{"head_dim": 64, "hidden_act": "tanh_gelu", "norm": "rmsnorm", "norm_eps": 1e-05, "qk_norm": false, "attn_scale": 0.125, "init_std_o": 0.00508, "optimizer": "cautious_adamw", "lr_head": 0.00885, "warmup_steps": 278, "decay_fraction": 0.506}
MLP neurons of a small language model. Each row is named by its layer, matrix (down: output weights) and neuron, and shows model dimensions 0-255. Each number is 128 + 24 x the weight over its row's rms, rounded and kept within 0 to 255. Numbers have three digits each.
Before each neuron's rows, "fires before" lists the tokens most often just after its 100 highest values on Wikipedia text that the model never trained on. A number after a token or word is its count.

fires before: "t" 31, "ts" 5, "ad" 5, "ivers" 5, "al" 4, "-" 4
L13.down1021:098126091156141183163105133147151116179144127150124147133130157141145112148123139164129106142139177146167137115152110126148122110082128110159093137130163151131104109154104154125133137153104163104130131100130117186139151155131095122088116146136148082144123190137143143132132165146183090102105158135118145150130153129150146159138101111140150134135098079130152144110115106118144084125125105148114103124113104117129163089113147102133116158136126150142157129120081100139162116119150149119130153129077112159130118131147156125079115088129117116141098135106070183117105112146134122143116156123145129083140122141108115180154112116110074126122113100136174118138133127196120153134130106153102113111123118119126174116139125154125115169117115177141129140137106167128110133053146164

fires before: " " 93
L9.down994:116096098098122085194146099125104102105115137130115091109151123125151134163137125114120135144105165135107136125124080108140134138083097094126128128163130143128128099121189126143113116099117118177146114122117145116119165137123137156121104113119093145053117137126136152126120156107105133128134160124121126145143108098130146141128100157125119128137118119090159118135123143123155118110090134146130146141104089125133156178105089081193130153100124111089171103154172129137136095116115128141158138098142108171109123142155100100084125183125126121158156107087163123109099104086160093129141148136134136128131129129077101116094131143119165108062109124103124098104123153136140096154152131127088069113141109155117130129106157133140114150132097069150121071116087145119116147117122122

fires before: "-" 53, "ir" 7, "g" 4
L15.down415:149098116122114123132107141114149129096135154148136134175173116140154148131123104146130170147070132168122122157134097145147147092123121125102109149131122106122123100145176145137089114141118102166173118160127094140103152145095133163189123124095127137107106090100162089132137085119108135112167125132140120126105117100090128121127104131083060143108122156101142129149135059122134142102132106146074122135114139134155159164116143094126133114088123135156120130114128110104088125094179142114120078124136107081157175137158136164089110138090129134089152078096146116110141120116129096160108106112133088130166136089138120121159066116121147115137162161128173136145129137162145171124132133131131133129123111151113130152122148100157123119131162124123160158084110114125105138121106158

fires before: "-" 39, "ron" 6, "3" 5
L16.down257:158144109087148094118123150112135155121130120123158146183118098141160136130145122115126124140102117157168095135136122159101150134152154075109134145133095113126141108137138142119107105117133123165125112145129149140154113154127131126143131130106101153106099142142121124171145104108088134114164085131108133102115121115119153129116110138161099161155128145125170115070175060080126112091104087139118099164129124143136157100091103138114158125107091138133085099119130102104112159130121140105164118105168161144128127092136110124145151115123126139071134124087108102132190129145188162102145132119093119127148138167147106162129135088128128192162105089123112161131109136094131120135150129118121116088122159108150138090135131146111078147137109121131131116113183159169125178131156083

fires before: "e" 33, "s" 8, "ep" 7, "é" 4
L15.down556:103160096109119105169135155126091100148161110097111125123103111127120138153115107123180113130134134154133136102129119178137146159148088125106132131145106125151107132108124115130132103140116076103119133131106098144135124120088125106118147122111140080122110117099136169174101143121121113102115118111133133142056146144122135125105156122113026081110130123150111121132197182125115127106089114100127128141145104140143134156103068150102128127138129110144142149108090155152123109105129124136132123103126118105095109149145133116108142112122172124108080144126133127117124128124107146131139113139129125090080138109133106133058123130120104121243138126116122087130099144120144143074114131126152101126122131149113149180090091144116119088141123115154168143117155133144134151129133133

fires before: "t" 22, " the" 16, "fer" 4, " R" 4, " an" 4
L14.down977:076145146124121110131105142116125128116084125162110157121141153112086094128138141113131149156092136073162132090140105146175140111123127159180121125086128130156080135160144107149128104121116131117101127089164130108132133103148075099125142149095108158146135150107138181155147145170105153093103148110120118109128116174149127096114133118142096110140103094109137162158153155112130105100100173118113140073141109131083158135130142149123105166152128117166148119129121158136142111116115129153131142125154086180143122126143150165137166127116174104164112115182107131177134137099132097136157129132113152121111146130137182143136090093136097171135144123145134120136135121107150144147134097090150105136128134127135141127113158081128134096114195153082139130120093153139097169129148098

fires before: "ing" 22, "en" 15, "ough" 15, "es" 9, "ed" 9, "e" 4
L14.down78:149131101080089128163148135138109135107101104143154168158164152141152102137074152147140115153134123157098153124164127143127120158130139123097167140118146146122125088157118141114111112102124147104117115126135116129133135064112147110131105143163165147114147096157149094161111158162117124135161138145133123137122164158183137123161109116120085140089136105143162098086145146117116084125094140115155122164115140089110144103096071134122117134153126129090092118141140126150074158146098113107106146187104161157128135130139147176144148189103169115092115145137157140145139194133075103168149099164162163148134104097103153097103100126100137123164141126142112110158124125130163106141126140121130126161123137131104111107143125103159144085129135105108153115110156106126116130137123124

fires before: "-" 17, "ic" 13, "v" 7, "ied" 5, "ican" 5, "|" 5
L9.down853:171119139082110123144135137150142142195150075144092174130093146119152158175122145152134139104115163117155133124152130145146116145110109096145092127149110119125104108124136130145088127130150107142107122104132131094135137079133094152131159134131149111119163155134084113118120091102117140138130147140145111109099083108171093120168141135066124171161126158108142109156125136183133061108117076132118109129165137128192186127131136139115148093138136127173131093107139164110138105140132179129115153155150137140143118122161157149119104133146116108113120120141124162150122118108131101077120187124133114123149118100090151085167132146125125091128160107153102137136096156136098162120121139101094115129149098069127163162103132121137107123144135123112135138130113098129120145107093137

fires before: "er" 62, "a" 4
L15.down221:123138145167100149072172155150124137131152120153139143102116105119139131113123151112080143134090139123140110149154145123146108127158091145171114136130101177107131130163099126182177103129148146114153140110116182117108133146132114109077162153118123120138140142174164087109161108114151108145110118115100153116079120125124128138103156172185139146158104172105147117110143105144129129126137128175124145098125134115118122106132108100158126147155115103137158118068112143150097118106157164119109130075154111139114109095096118125113143108192143084100130137113129140180085121118147126098136179083134122151142088176129146118125157086125112120096113120106113107157124145133122177111160128122092135110134105115121113147160101084114110108123125105142125144112137141141119160184134106

fires before: "al" 75, "es" 4, "ot" 4
L11.down328:103125124125136162126116096162130111175120155148143134122106182178151099099123112146113110119086142115146108089168079145117148119126122131151127156173138127138121096118149108157126110097149154080145123095162133146152119111111138104090103125171133135122129099119099121110076148138134138097097137119143117131142149143135125121135194113102115128104122085099161158119047138113145097153103161090092133151123095166118141151158170115152153159159136126112120144125182105123088119147117111117113117108116158116143136120116133128095098167123111129093157083146135146147136089120153142139121132136167091130129105076121117114123114103099162090148092089151097130107099134167069116109120139135122126114151099117116119155176118102151110104138130144150122137131150139167131166100090149